{"n_kv_head": 12, "head_dim": 64, "norm": "layernorm", "norm_place": "pre", "positions": "learned", "qk_norm": false, "attn_scale": 0.125, "bias": "all", "init_std_down": 0.0, "beta2": 0.99, "lr_head": 0.00693, "decay_shape": "linear", "final_lr_fraction": 0.0, "seq_len": 512, "doc_mask": true}
MLP neurons of a small language model. Each row is named by its layer, matrix (down: output weights) and neuron, and shows model dimensions 32-95. Each number is 128 + 24 x the weight over its row's rms, rounded and kept within 0 to 255.
Before each neuron's rows, "fires before" lists the tokens most often just after its 100 highest values on Wikipedia text that the model never trained on. A number after a token or word is its count.

fires before: "\n" 58, "\n\n" 36
L2.down1559 [142 154 154 100 119  99 110 131 104 108 129 138  68 127 110 105 129  83 149 123 116 147 150 111 135 112 147 108 132 147  70 138 117 150  90 118 136 143 116  98 108 145 134 107 107 124  73 148 104  98 125 148 147 107 153 128 127 153 152 156 159 110 111 113]

fires before: "\n" 39, "lost " 8, "| " 6, "1" 4, "ship " 4
L2.down5372 [165 137 134 169 110 132 129 122 109 133 131 129  94 137 109 109 116 122  95 120 134 115 107 197 141 110  82 133  50 184 141  97 153 173 160 123 143 143  98 198 109 119 109 138 112 186 112  99 158 116 168 120 114 128  99 135 133 117  87 178 151 168 117 131]

fires before: "\n\n" 39, "He " 10, "In " 7
L2.down3465 [132 110 197 136 114  78 142 135 138 143 150 110 154 113 105 153 141  82 159 168 136 150 138 113 101 107 149 102 157 150 116 111 138 108  78 179 135 116 120 126 122 161 121 147 139 172 109 137 152 141 118 134 121 119 181 108 151 113 128 135 142 134 134 110]

fires before: "\n\n" 30, "The " 11, "He " 6, "It " 5, "In " 4
L2.down5555 [125  85 156  97 140 133 140 144 126 154 147 119 131  88 103  99 141 111 120 155 137 141 123 101 132 100 151 127 158 128 134 104 126 118 122 175 125  81 129 133 111 144 112 162 154 175  71 123 144 126 114 144 170 111 166  90 133  89 139 134 141 124 103 115]

fires before: "| " 50, "; " 29, "|" 4
L2.down2856 [114 145 164 115 103  91 127 100 115 153 122 106 122 121 138 125 166 164 120 154 135 135 136 111 136 113 140 161 113 160 137 121 166 143 165  80 163 122 139  91 108 156 126 113 117 157 141 121 142 125 162 118  92 146 150  70 137 115 122 169 140 151 126 131]

fires before: "- " 42, "\n" 20, "N " 5, "E" 5, "/ " 5, "\n\n" 4
L2.down3130 [132 113 128 135 206  66 130 123 139 128 127 158 139 138 149  97 173 117 148 142  96 103 129 148 101 130 160 124 133 138 112 119 116 113 143 115 162 147 111 160 137 163  95  70 194 130 126  86 106 143 154 120 135 135 157 166 157  75  84  92 101 116 137 139]

fires before: ". " 43, ", " 20, "." 18
L2.down288 [132  77 173 107 124 136 126 136 143 118 151 112 113  86 133 144 137 123 141 145 125 127 124  82 136 159 118  94 150 116 148 134 133  96 125 172 130  57 128 167 133 110 125 102 156 183  82 157 136 118 134 139 152 107 152  72 137 109 126 141 142 141 136 137]

fires before: "| " 19, "|" 13, "Car" 10, "12" 6, "13" 6, "201" 4
L2.down631 [137 164  92 143 153 127 127 123 126 146 129 131 156 127 146 149 133 115 147 135 119 101 103 171 154 144 121 120 119 118  96 135 134 144 146 105 104 143 139  91 112 145 127 106 105 158 144 170  98 152 133 113  90 115 135 146  84  77 125 134 135  98 159 108]

fires before: "| " 29, "- " 13, ")" 8
L2.down27 [120 116  81 149 127 126 118 127 105 126 105 108 146 103 165 153 129 120 108 126 143 103 119 136  84 144 116 136 163 155 101  94 153 168 136 137 121 132 102 109 115 100 123 113  86  95 121 123 120 147 169 122 143 118 105 131 146  98 124 159 138 131 134 175]

fires before: ", " 28, "| " 11, ". " 10, "." 8, "in " 6, "(" 5
L2.down3454 [116 132 144 140 111 110 134  95  76 160 161 139 130 115 120 146 109  93  94 102 164 122  71 128 106  96 106 109 172 138  86 118 114 108 120 112 153  62  95 184 112  97 107 117 132 135 127  97 123 159 145 124 183 127 178 152  93 138 119 131 108 117 127 119]

fires before: "- " 58, ". " 9, "= " 6, "\n" 5, ": " 4
L2.down257 [125 190 122  96 162 103 122 117 128 107 158 116 130 129 111 133 121 132 124 113 121 145 120 111 135 108 162 161 135 111 124 168 114  89 128 121  78 156 128 140 106  90 108 120 119 132 104 175  86 113 134 126 120 104 143 137 145 113 106 132 121 136 155 156]

fires before: "==" 29, "\n" 12, "of " 8, "tion" 4, "and " 4, "also" 4
L2.down1825 [127 142  96 132 154 121 128  68  80 134 131 157 104 161 136 151 113 112 129  75 151 112  86  75 125 114 154 130 112 103  68 176 106 127 119 121 100  97 127 130 138 118 118 148 144 148 133 127  84 143 156 117 124 142 101 133 152 116 100 112 122 137 156 162]

fires before: "| " 34, "- " 22, "= " 5, "The " 5, "== " 4, "==" 4
L2.down5312 [133 161 135 125 134 131 101 174 145 145 131 146 129  95 150 161 150 169 122  90 106 123 119 202 178 110 117 122 103  89 128  96 142 117  97 144 109 138 144 146 155 144  97 121  84 143 182 143 139  99 143 126 139 137 114 153 149 103 118 111 111 146 132 127]

fires before: "| " 70, "- " 17
L2.down4529 [140 154 174 127 138 106  98 107 132 152 144 129 140 137 154 165 104 131 112  91  87 139 156 157 137 114  89 123 128 143 158  83 137 141 134 119 124 128 126 170 170 117 136 133 111 149 120 154 138 138 159 100 125 118 122 141 140 130 144 112 116 148 139 151]

fires before: "; " 43, "." 30, "\n" 6, "," 5
L2.down3181 [120 152 172 135 135  67 114 118 125 162 138 104 100 149 147 140 112 162 136 144 157 130 119 120 138 112 154 112 131 139 138 117 129 145 142  94 162 106 113 116 147 158 147 143 160 157 141 140 156 129 146 118 118 159 152  85 135 130 114 137 111 124  92 156]

fires before: "| " 30, "." 7, "—; " 6, "(" 5, "|" 4
L2.down4220 [111 146 151  95  96 164 121 115 142 119 152  95 128 141 134 163 127 139 118 133 167 121 158 173 166 141 137 138 155 124 114 146 149 116 156 105 138 133 130 100 109 173 122  98 128  99 139  88  86 153 141 113  94 106 124 127 117 136 115 121 146 146 140 150]

fires before: "| " 87
L2.down2039 [131 130 137 151 118 121 134  96  90 127  88 106 136 118 135 149 127  88  78  79 143 118 117 125 143 135 153 158 121 117 135 133 108 139 112 133  89 135 149  97 123  83 146 143 121 157 122 118  92 142 170 119 158 146  79 138 139 146 148 168 113 136 108 139]

fires before: "G" 22, "- " 19, "Lu" 6, "| " 6, "He" 5
L2.down3794 [112 136 141 202 119  85 123 117  85 118 187 110 120  94 144 165  90 111 117 153 158 128 141 134 136 106 129 127 110 120 156  86 159 116 111 121  99 113 109  67 106 113  83 132 115 128 148 125 117 144 165 122 102 101 143  99 122  75 126 135 119 112 113  88]

fires before: "| " 45, "0" 7, "; " 6, "1" 5, "W " 4, "2" 4
L2.down2451 [112 118 117 140 164  94 123 130 105 170 136 108 124 115 137 134 136 127 125 163 149 142 122 123 116 148 139 132 104 156 107  98 120 146 125 120 140  94  84 130 151 128 115 114 136 154 101 115 152 131 156 122 100 162  92 120 160 109 114 137 116 106 141 118]

fires before: "% " 27, "." 19, ") " 8, ". " 6, "; " 5
L2.down4354 [141 108 142  86 144 116 112 132 115 138 156  83 120 176 111 109  92 149 101 175 132  76 139 170 159  94 146 132 131 117 101  94 151 140 115 133 135  98 123 100 134 146 118 140 149  84 105 132 209  81 127 127 123 102 114 154 147 120 135 144  83 153 148 110]

fires before: ", " 36, ". " 13, "." 6, ") " 4, "and " 4
L2.down720 [145 124  95 163 147 129 127 128 116 174 126 133  82 137 149 149  73 148 160 170  98  99 115 148 131 146 140 113 147 137  94 108 119 150  90  72 125 115 135 145 112 127 153 162  92 141 125 131 135  72 166 111 130 127 137 137 117 139 129  86 115 131 150  88]

fires before: "| " 24, "The " 12, "- " 11, "===" 6
L2.down5703 [133  97 115 136 115  89 132 116 132 138 155 116 131 160 146 119  93 110 140 134 121 109 108 111 174 140 134 142 126 120 114 161 159 121 150 111 122 142 118 174 162 175 148 164 167 128 117 121 120  63 110 118 111 134 117 138 135 160 101 123 141 136 127 129]

fires before: "\n" 25, "- " 13, "\n\n" 5, "The " 4, "K" 4
L2.down3730 [143 114 104 148 150 144 116 123 139 148 103 126 150 113 142 133 128 142 112 128 123 131 108  89 146 132 124 140  90 129 145 156  91 133  90 137  93 120 136 108 119 151 127 124 109 129 135 113 137 116 119 110  86 163 141 122 115 128 120 140 136 117 127 108]

fires before: "–" 36, "1" 19, "0" 13, "| " 10, "2" 8
L2.down4342 [134 126 129 138 137 101 122 121  80  86 141 119 167 123 165 127 128 125 134 152 104 138 154 155 119 118 110 134 127 132 120 126 122 124 118 125 124 138  90 112 122 122 118  71 149 158  91 109  95 114 127 145 131 134  87 150 120 119 128 148 118 127 137 126]

fires before: ", " 16, ") " 9, ". " 8, "en" 7, ": " 7, ")" 6
L2.down5964 [147 131 143 146 119 147 135 105 118 131 129 147 171 109 109 126  88 145 166 126 151 145  92 130  95 135 112 115 113 105 130 119 110 147  92  92 146 136 123 141 175 109 107 130 113 194  91 135 141  96 143 106 129 119 140 153  98  92 124 126  82 154 137 126]

fires before: ", " 32, "." 10, ". " 9, "\n" 4, "-" 4
L2.down2346 [ 81 125 140 143 133 143 121 102 125 129 144 134 147 118 133 148 131 113  86 149 114 160  87 147 126 139 129 121 143 139 126 159 123 142 109  85 142 128 168 111 174 138 140 122 118 142  85 151  98 112 123 146 147  99 143 109 129 120 166 141 106 120 107 104]

fires before: "0 " 13, "0" 10, "7 " 9, "8 " 7, "3 " 6, "4" 6
L2.down1536 [105 142 114 142 122 172 112 110 135 124 105 126 123 104  93  89 136  97 135  90 113 111 136 170 144 115 119  97 147 131 124 105 108 155 107 128 143 150 129 115 147  98  92 115 162 136 111 134 145 120 151 105 138 107 108 193 123 119 148 109 111  89 131 120]

fires before: ", " 23, ". " 22, "." 13, "\n" 7, "\n\n" 6
L2.down5931 [122 115  93 163 144 112 121 130  97 115 159 118 132  96 120 125 125 114 160 150 129 113 146 114 127 159 172 108 135 182 137 122 119 127 110  92 119 108 168 163 142 149 149  96 150 149 100 142 112 148 144 135  99  77 129 168 137 143 163 121 130 147 135 143]

fires before: "- " 67, "00" 4
L2.down4792 [107  82 114 136 161 100 128 105 157 123 119 134 123 124 135 127 171 139 144 147 128  98 133 152  97 149 154 117 112 150 124 158 132 131 139 132 181 156 116 177 179 155 100  78 168  99  99 131 127 130 176 124 128 112 128 141 149  92  82 114 113 144 132 123]

fires before: "the " 37, "\n" 7, "to " 5, "==" 5, "as " 4, "with " 4
L2.down4507 [127 126  71 157 148  86 130  72  97 107 141 166 158 129 158 110 100 116 128 114 155 164 142 125  94 157 188 103 114 104  94 122 125  89  79  99 118 146 197 118 107 167 107 142 144 133 113 131 121 136 101 129 145 140 137 135 107 141 172 124 128 130 177  80]

fires before: ": " 30, "= " 12, "\n" 11, "- " 7, "– " 5
L2.down3076 [ 95 179 121 139 111 130 129 154 119 131 165  86  68 116 108  99 138 129 129 152 155 117 124 123 106 138 126 123 137 111 175 169  99 144 126 103 121  90 174 108  79 111 136 149 120 145 175  99 157 100 101 118 151 138 124 112 130  92 120 178 124 104 153 173]

fires before: "| " 32, ") " 7, "old " 6, "|" 6, "\n" 4
L2.down3369 [132 106 151 183 151 122 115 118 107 131 123 143 174 119 165 152 136 135 128 179 169 108  89 125 138 114 124 121 114 159  93  66 144 109 136 143 131 138 120 132 134 117 120 144 104 125 133 121 127 166 126 114  96 102 108 140 167 160 106 131 148 153 165 152]

fires before: "as " 20, "\"" 10, "\n" 9, "The " 8, "202" 4
L2.down736 [128 101 130 108 176 121 148 118 140 174 122 121 118 108 137  87 142 173 187 159  46 133 142 102  83 115 154 115 133 101 177  84 165 120  98 150 144 104 113 119 124 160 127 128 118 100 171 139 116 147 143 121 144 123 145 131 148 133 156 113 160 133 149 119]

fires before: ", " 22, "and " 12, ". " 8, "a " 6, ": " 4
L2.down615 [138 158 128 146 180 142 122 111 141 134 165 163 137 151 135 132 123 100 114 100 107 160 127 183 133 125 170 143 132 104 145 126 141 143 131  76  70  92 114 122 137 133 105 167 128 147 123 146  97 145 134 116 123 132 130 121  89  95 153 153 109  88  92 165]

fires before: "- " 96
L2.down4204 [140 132  99 142 156 101 132 112 167  90 173  83 117 138 120 120 108 102 159 141 133 135 144 115  84 132 151 135 122 148 102 133 156 153 126 142 103 167  92 156 121 129  97  96 128 131 134 121 134 116 116 134 156 142 127 125 149  99  89 109 100 160 124 119]

fires before: "The " 21, "\n\n" 15, "==" 10, "It " 8, "== " 5, "He " 4
L2.down2208 [138 120 172 119  92 114 129 111 159 125 152 136 142 110 107 112 126 115  95 203 128 124 110 150 132 132 176 104 161 143 120  95 153  86 135 151 162 122 119 134 112 188 107 160 132 142 118 120 128 138 138 130 133 127 138 108 144 127 152 123 112 136 142 122]

fires before: "- " 42, "= " 5, "\n" 5, "The " 4, "| " 4
L2.down2780 [134 159 122 135 155 120 119 115 116 170 126 148  77 114 159 116 104 117 134 129 105 129 111  85 165 146 119 160 138 124 149 127  97 139 157 131 128 123  88 122 111 166  56 120 131 115 139 112 151 123 116 123  76 145  96 141 127 128 101 119 113 146 117 129]

fires before: ": " 35, "= " 20, "\n" 4
L2.down4530 [103 132 110 115 160 136 130 125 136 132 109 125 118 107 101 131 118 147 165 127 127 142 114 156  86 135 111 126  81 113 119 133  75 152 124 125 116 122 201 145  85 114 104 153 110 153 147 157 124  92 139 120  89 157 119 152 115  98 105 165 129 106 156 165]

fires before: "- " 36, "\n" 26, "| " 6
L2.down1389 [152  95 123 175 116 134 123  91  99 120 128 143  82 144 107 128  93 140 140 124 105 108 115 132 154 129 146 146 159 156 159 136 126  98 102 139 165 152 145 165 204 134 138 120 124 123 120 109 131 133 106 110 120 142 152 163 110 140 119 123 119 180 160 164]

fires before: "| " 54
L2.down3745 [156 129 171 122 140 100  88 174 130 140 110 134 121 127 152 152 167 152 129 123 142 134 141 220 163 127 115  91  78 122 116  89 135 141 135 145 135 140 146 140 133 128 123 127 126 110 166 140 117 115 115  99 154 138 156 143 133 100 127 126 109 151 126  98]

fires before: "; " 33, "–" 27, "\n" 4
L2.down3703 [125 109 132 103 158  96 128 118 158 103 147  98  91 145 145 149 111 148  93 128  68 151 138 155 118 127 134 166 113 142 123 142 131 148 153 145 146  93 196 169 102 126 145 137 142 111 143 131 113 123 176 119 106 118 118  73 133 126 139 180 112 137 109 174]

fires before: "| " 58, "|" 8
L2.down5501 [131 100  95 110 100  99 134 117  94 108 159 117 178 112  82 128 120 122 166 125 122 152  97 143 144 143 103 161 138 143 136 145 180  86 151  75  93 138 103  97  77  93 169  90 125 135 106 122 112 143 142 141 147 133 126 114  82 144  92 175 136 110 126 155]

fires before: "| " 31, "- " 21, "\n" 9, "==" 8, "The " 5
L2.down1694 [125 110 138 105 103 129 120 135 168 144 150 186 166 144 129 165 120 135 126 160 128 135 123 155 112  98  90 107 106 159 126 133 139  53 144 104 156 132 112 131 108 125 138 126 151 120 136 139 147 103 138 128 154  99 110  95 131 163 111  85 128 130 130 130]

fires before: "0" 22, "1" 16, "1 " 10, "2 " 7, "0 " 6, "3 " 4
L2.down2771 [141  93 116 119 113 118 129 124 112 107 131  92 125 139 102 104 154 112 137 123  80 126 120 159 158 105 126 202 168 207 126 123 107 138 128 137 160 142 141 121 140  95 153 155 191 123 132 144 164 152  99 138 148 119 113 147 111 152 123 141 104 109 123 118]

fires before: "| " 22, "(" 11, "million " 10, "% " 8, "(−" 5
L2.down5833 [121 134 126 125 109 144 126 137 159 133 142 128 161 104 122 149  94 112 119 138 148 115  90 124 120 122 121  85 134 102  83 132 113 147 165 148 174 113  89  92 135 111 145 147 130 151 104 147 130 162 132 133 150 126 133 124 151  93 142 138 100 136 131 163]

fires before: ", " 36, ". " 7, ")" 7, "; " 6, "." 5
L2.down655 [124 133 125 157 156 128 125 140 148 142 134 128 135 102 172 126 133 146 121 125 104 155 115 116 107 107 171 120 114 160 114 186 107 134 135  58 178 151 170 146 137 137 123 106 144 163 119 143 110 166  56 140 101 117  99 126 118 144 110 152 147 173 139 132]

fires before: ", " 26, "\" " 14, ". " 13, "s" 6, "-" 4, "." 4
L2.down5242 [108 186 134 126  89 136 130 143 129  71  96 109 151 102 118 162 117 132 141 117 145 137 163 130 148 154 126 109 142 149 142  90 112 148 125 165 126 120 116 119 132 122 147 136 142  65 120 148 157  88 132  98 130  89 160 125 129 101 137  99  77 163 148 136]

fires before: ", " 29, ". " 15, "." 5, "\n" 5, ": " 4, ";" 4
L2.down1519 [143 135 107  94 106 128 119 111 123 143 148 122 164  95 113 167 100 106 189 143 107 148 135 117 142 132 159 140 131 103 107 118  89 179 150 122 152 147 133 122 104 122 157 126 149 155 135 169 125 155 146 134  51  87 111 164  96 128 136 137 111 174 138 149]

fires before: "\n" 52, "\n\n" 16, "- " 10, "| " 7
L2.down4875 [149 139 136 142 140  80 132 159 136 142 131 102 116 150 151 109  85 157 115 116 149 120 146 142 136 114 103 146 168 137 114 116 144 164  87  85 121 128  98 110 167 145  98 156 113 108 132 131 155  95 124 129 121 155 142 171 114  93 100 145 158 126 156 105]

fires before: "| " 24, "\n" 10, "% " 6, ") " 6, " " 5, "|" 4
L2.down2921 [172 133 109 112 146  88 134 114 130 151 100 129  81 150 122 185 133 154 142 132 152 133 126 125 102 134 122 119 150 174 130 187 126 132 110 150 174 179 116 130 115 128  87 105 132 110 143 110 123 177 113 124 119 132 155 153 132 123 106 155 130 103 138 152]

fires before: "| " 58, "|" 9, "\"" 6, "o " 4
L2.down1463 [139 136 112 130 160  62 126 122 111 147 169 149 163 148 140 142 114 133 113 153 119 126 112 157 158 115 143 156 112 132 107 151 176 123 143  95 134 153 127 100 126 132 136  98 139 168 123 173 117 136 133 122 128 114 117 164 126 116 131 107 147 151 141 127]

fires before: "\n" 34, "\n\n" 18, "- " 13, "\"" 7, " " 4
L2.down2213 [134 150 114 128 147  83 122  93 135 161 159  90 132 101 165 128 172 142 139 145  62 126 174 127 119 115 162 129 129  74 207 122 179 162 143 130 178 119 127 117 107 127  82 140 101 154 175 142  97 128 157 121 160 109 129 121  89 116 125 150  90 129 130 148]

fires before: "\n\n" 43, "\n" 9, "ș" 6, ", " 6, "g" 5, "in " 5
L2.down5918 [119 163 136 121 144 153 130 113  89 120 171 101 120 140 164 165 148 107  78 147 144 136 153 121 116 158 156 117 102 134 145 174 134 141 129 105 148  99 133  80 140 147 167  71 118 121  98 189 136  78 141 133 103  93 140 116 134 109 120 127 101 134 189 131]

fires before: "in " 23, "to " 19, "by " 9, "with " 6, "as " 6, "on " 4
L2.down6129 [116 135 102 164 153 122 133 140 115 146 106 108 146 143 169 113 139 101 138  94  99 144 137 122 148 120 133 131 151 172  93 136 131 125  86  83 103 140 133 145 171 133 161 162 130 142 149 143 118 138 119 134  87 112 130 144 154 105 130 144 143 156 163 119]

fires before: "', " 32, "'" 15, "-" 11, "9" 4
L2.down273 [115 190 114 155 143 145  97 122 114  92 107 125 155 132 132 140 100 122 152 127 161 121 131  85 118 139 153 141 148 179 141 119 123 165 127 113 176 132 111 135 125 113 134 120 150 152 133 155  63 122 100 124  84 118  93  95 111 102 106 108 107  92 160 126]

fires before: ", " 36, ". " 22, ": " 6, "." 4, "\n" 4
L2.down6053 [ 78 162 132 142 100 130 127 102 102 137 134 136 130 136 125 155  73 122 100 119 126 174  88 139 182 114 130 122 153 134 106 125 166  76 125 153 161 136 141 161  81 155  65 130 143 117 154 141  75 122 135 128 120 122 124 130 183 138 141 136 105 163 148 146]

fires before: "–" 36, "." 6, "ad" 4, ":" 4, "; " 4, "-" 4
L2.down3762 [154 133 145 114 134 127 119 108 144 137 125 160 149 148 110 152 159 140 141 163 121 156 172 180 150 128 151 141 102 149 110 112 132 121 108 139 163  87  97 129 144 110 121 135 135 102 127 119 155  99 166 115 100 134 103 108  96 124 167 154 116 151  95 110]

fires before: "\n\n" 30, "\n" 30, "| " 5
L2.down821 [140 104 127 102 131 110 135 132 130 113 119 159 107 114 125 122 124 125 145 141 105 110 145  90 156 147 116 207 127  94 171 130  91 136  75 134 134 104 142 136 148 138 121 158 163 114 163 111 111 137 161 140 148 126 130 145 172 126  74 105 155 129 131 146]

fires before: "- " 30, "\n\n" 18, "\n" 17, "| " 6, ")" 4
L2.down3028 [124 123 181 115 142 139 137  70 159 148 135 121 147 118 113 143 150 140 112 136 134 119 106 130 102  76 122 124  70 106 139 144 103 152 125 125 105 160 147 142 170 157 147 161 156 156 162 134 162 109 120 121 108 109 146 144 122 145 113 110 134 123 131 134]

fires before: "; " 20, "1" 19, "0" 18, "2" 14
L2.down4269 [160 148 125 122 122 131 134 111 109 109 102  90 149 122 166 153 153 111 127 169 108 169 137 107 148  92  88 137 134 159 117 107 118 143  96 136 157 115  93 142  94 143 136 152 129 182 142 127 103 101 140 125 135 131 144 102  85 101 138 134 128  86 114 102]

fires before: ", " 32, ". " 29, "." 20
L2.down2648 [135 133 140 127 143 168 136 107  91 140 146 165 111  76 145 106 139  75 133 150 112 186 119 108 146 134  96 121 166 114 196 114 138 108 148 146 144 114 119 138 126 115 130 160 148 148  80 149 146 118 112 129 153 106 139 111 133 144 129 122 150  94 189 149]

fires before: "| " 64, "- " 6, "|---|---|" 4
L2.down4232 [134 144 135 118 141  82 127 113 132 150 106 123 111 142 145 114 136 138 107 140 140 120 125 103 127  64 112 135 105 169 102  84 172 110  96 110 102 123 186 147 131 119  87 111  96  91 120 109 116 116 104 121 155 156 123 144 143 143 117 149 106 132 161 125]

fires before: "\n" 27, "==" 11, "\n\n" 6, ", " 5, "tion" 4, "===" 4
L2.down2986 [140  91 109  97  88 138 130 115 110 124 111 112  94 110 123 126 101 137 137 112 123 119 121 108 177 124 138 146  87 147 104 133  75 146 148 147 131 131 101 168 116 115 103 130 123 123 102 141 125  91  88 137 132 137 165 102 137 141 159 129 172 104 129 165]

fires before: "| " 20, ")" 11, "\n" 11, ") " 6, ": " 5
L2.down201 [123 125  98 121 162 155 128 170 146 136 135 153  94 107 106 107 134 113 151 159 129  99  98 148 114 158 129 128 112 122 150  87 128 120 118 114 118 134 154 166 166 104 120 133  89 153 128 103 151 128  87 104 142 133 122 105  93 111 106 147 133 183 117 145]

fires before: ", " 29, ". " 14, "." 11, "\n" 5
L2.down4366 [110  93 126  86 161 134 139 163 138 156 139 141 133 163 123 114 154 120 116 156 148 141  88 110 123 158 137 141 132 100 112  91  91 109 161 173 110 108 125 161 109 186 106 145 123 118  98 140 114 144 148 132 133 132 144 148 129 124 104 149 131 135 148 130]

fires before: "in " 17, "by " 16, "to " 13, "as " 6, "on " 4
L2.down2433 [148 140 142 164 119 155 115 120 116 157 155 101 185 132 123 131 131  90 128 160 112 105  95 154 131 135 114 153 168 128 121  87 140 103 104  82 100 133 139 155 125 139 107 112 105 158 118 107 164 132 126 101  91 156 117 158 102 138  99 121 159 156 140 129]

fires before: ", " 29, ". " 12, "." 11, "'" 5, "; " 4
L2.down450 [119 134 100  97 129 136 159 106 158 117 177 136 147 106 161 177 128 108 131 125 117 117 106 110 101 132 144 102 125 134 154 145 147 123 159 103 140 118 132 135 144 151 104 156 130 189 107 165 166 140 107 133 126 109 126  87 117 106 140 136 118 145 176 140]

fires before: "0" 26, "1" 18, "1 " 16, "2 " 12, "2" 10, "0 " 9
L2.down6026 [129  72 131 144 144  86 132 107 118 178 144 129  83 121 116  95 172 134 133 138  71 147 147 144 105 123 127 183 177 170 144 115 113 111  56 143 179 140 102 154 156 131 150 114 139 138 112 176 129 148 119 131 167 109  71 162 129 117 112 124  89 148 167  85]

fires before: "| " 48, "up " 4, "-" 4
L2.down3386 [171  92 123 134 103 154 117 125 176  89  99 135 145 118 115 128  94 162 168 138 185 137 118 119  96 166 151 147 141 138 163 155 147 138 116  90 169 111  88 125 144 104 152 136 146 148  80  70 102 151 104 117  91 171 139 133 175 157 144 112 133 144 119  88]

fires before: "| " 50, "″" 5, "." 5, "|" 4
L2.down4740 [127 123 164 101  94  96 126 132 160 132 107 104 136 119 117  89 124 139 150 122 146 117 135 130 114  76 143 162 138 104 138 148  80  98 148 145 142 119 129 162 107 134 109 128 110 143 137 112  96 156 155 145  89 176  98  95 157 174 148 131 119 158 112 117]

fires before: "." 34, "| " 11, "\n" 10, ")" 5, "|" 4
L2.down1979 [141 130 126 172 122 149 111 138 116 160 121 165 166 120 144 123 169 117 134  90  91 128 129 107 142 150 132 111 133 148 153 121 154 114 137 156 139 123  98 129 160  77 154 182 169 176 111 106 186 142 115 112  82 137 104 116 129 126 128 110 168 126 141 134]

fires before: "\n" 65, "\n\n" 32
L2.down2188 [162 165 175 156 132 103  89 120 108 117 132 126 112 143 131 130 126 117 122 124  97 122 125 121 107 119 113 130 151 133  64 162 122 141 134 110 105 136 114 132 126 155 139 132 125 129 113 115  98 107 124  99 113 119 176 131 123 108 116 139 138 123 135 105]

fires before: ", " 32, ". " 12, ") " 7, "–" 7, "\n" 6
L2.down2890 [ 80 119 103 139  89 144 116 138 151 173 144 139 117  98 152 178 149 134 151 132 169 102 146 127 107 120 161 127 176 129 139 131 149 152 109 117 131 123 143 105 123 143 149 122 118 188  99 137 153  93 130 128 151 161 131 145  91 109 118  90 101 169 154 101]

fires before: "| " 31, "\n" 24, "|" 9, "defeated " 4, "\n\n" 4
L2.down1547 [121 137 130 172 109 124 115 127  97 112  97 145 110  96 121 172 148 109 133 128 101 130 117 128 140 148 165 115 157 141 147  92 163  99 137 134 186 149 171 134 139 116 128 142 132 128  90 177 138 171 146 124 102 137 110 138 145 183 180  85 150 141 180  94]

fires before: "as " 27, "\n" 20, "\n\n" 10
L2.down1934 [101 143 167 115 139  94 125 111 114 128 131 151 125 117 121  97 158 143  98 144 145 135 118  94 113 104 140  90 104 155 149 112 125 140 101 102 108 143 146 135 133 167 107 153  86 175 113 153 163 116 173 116 150 122 116 140 128 118 134 159 142 154 132  85]

fires before: ", " 20, ") " 13, "–" 12, ". " 9, "." 6
L2.down5061 [129 127 101 121 106 122 131 126 160 151 134 107 116 133 104 131 113 153 148 145 143 125 131 122 163 137 123 114 148 167 108 100 105 147  79  83 125 117 140 117 116 130 134 156  94 148 118 163 146 122 144 127 137  94 154 133 127 101 136 102 104 118 165 114]

fires before: ", " 28, ". " 27, "." 16, ": " 6, ")" 4
L2.down2127 [127  92 119 142 113 109 136 123 123 120 146 129 135 124 147 136 125 136 103 108 124 123 149 125 146 144 161 126 160 164  96 118 113 163 147 102 156  71 146 154 114 124 171 123 139 140 140 147  90 102 166 148 163  86 188 114 105 118 100 145 110 126 140 142]

fires before: ", " 19, ". " 16, "." 12, "s" 9, "and " 7
L2.down482 [135  99 130 156 112 128 127 142 138 131 145 142  98 127 114 144 121 164 126 148 104 102 110 138 142 143 135 110 169 138 100  95 118 108 109  99 155 106 149 139 135 144 163 158 125 175 151 162 146  94 144 113 102 124 166 108 120  97 128 140 136 132 155 104]

fires before: "| " 42, "; " 13, "|" 12
L2.down6019 [121 115 138 131 131  66 130 126 112 170 121 116  99 133 146 122 146 144 131 167 120 111 156 119 111 127 156 150  84 179 146 108 131 166 161 118 131  97 120 134 152 120 130 106 132 159 115 124 161 118 138 121 122 146 130  94 114 140 101 144 102 119 153 110]

fires before: "| " 70, "; " 9, "|" 4
L2.down675 [125 138 119 134 102 120 107 148 161  85 143  98 140 129 155 100 134 127 122 113 141 144 170 159 157 125  96 112 169 128 133 133 141  84 117 105 134  98 161 148 145 134 159 141 147 137  93  70 155  96 123 132  96 147 133 153 181 125 150 144 117 165 117 127]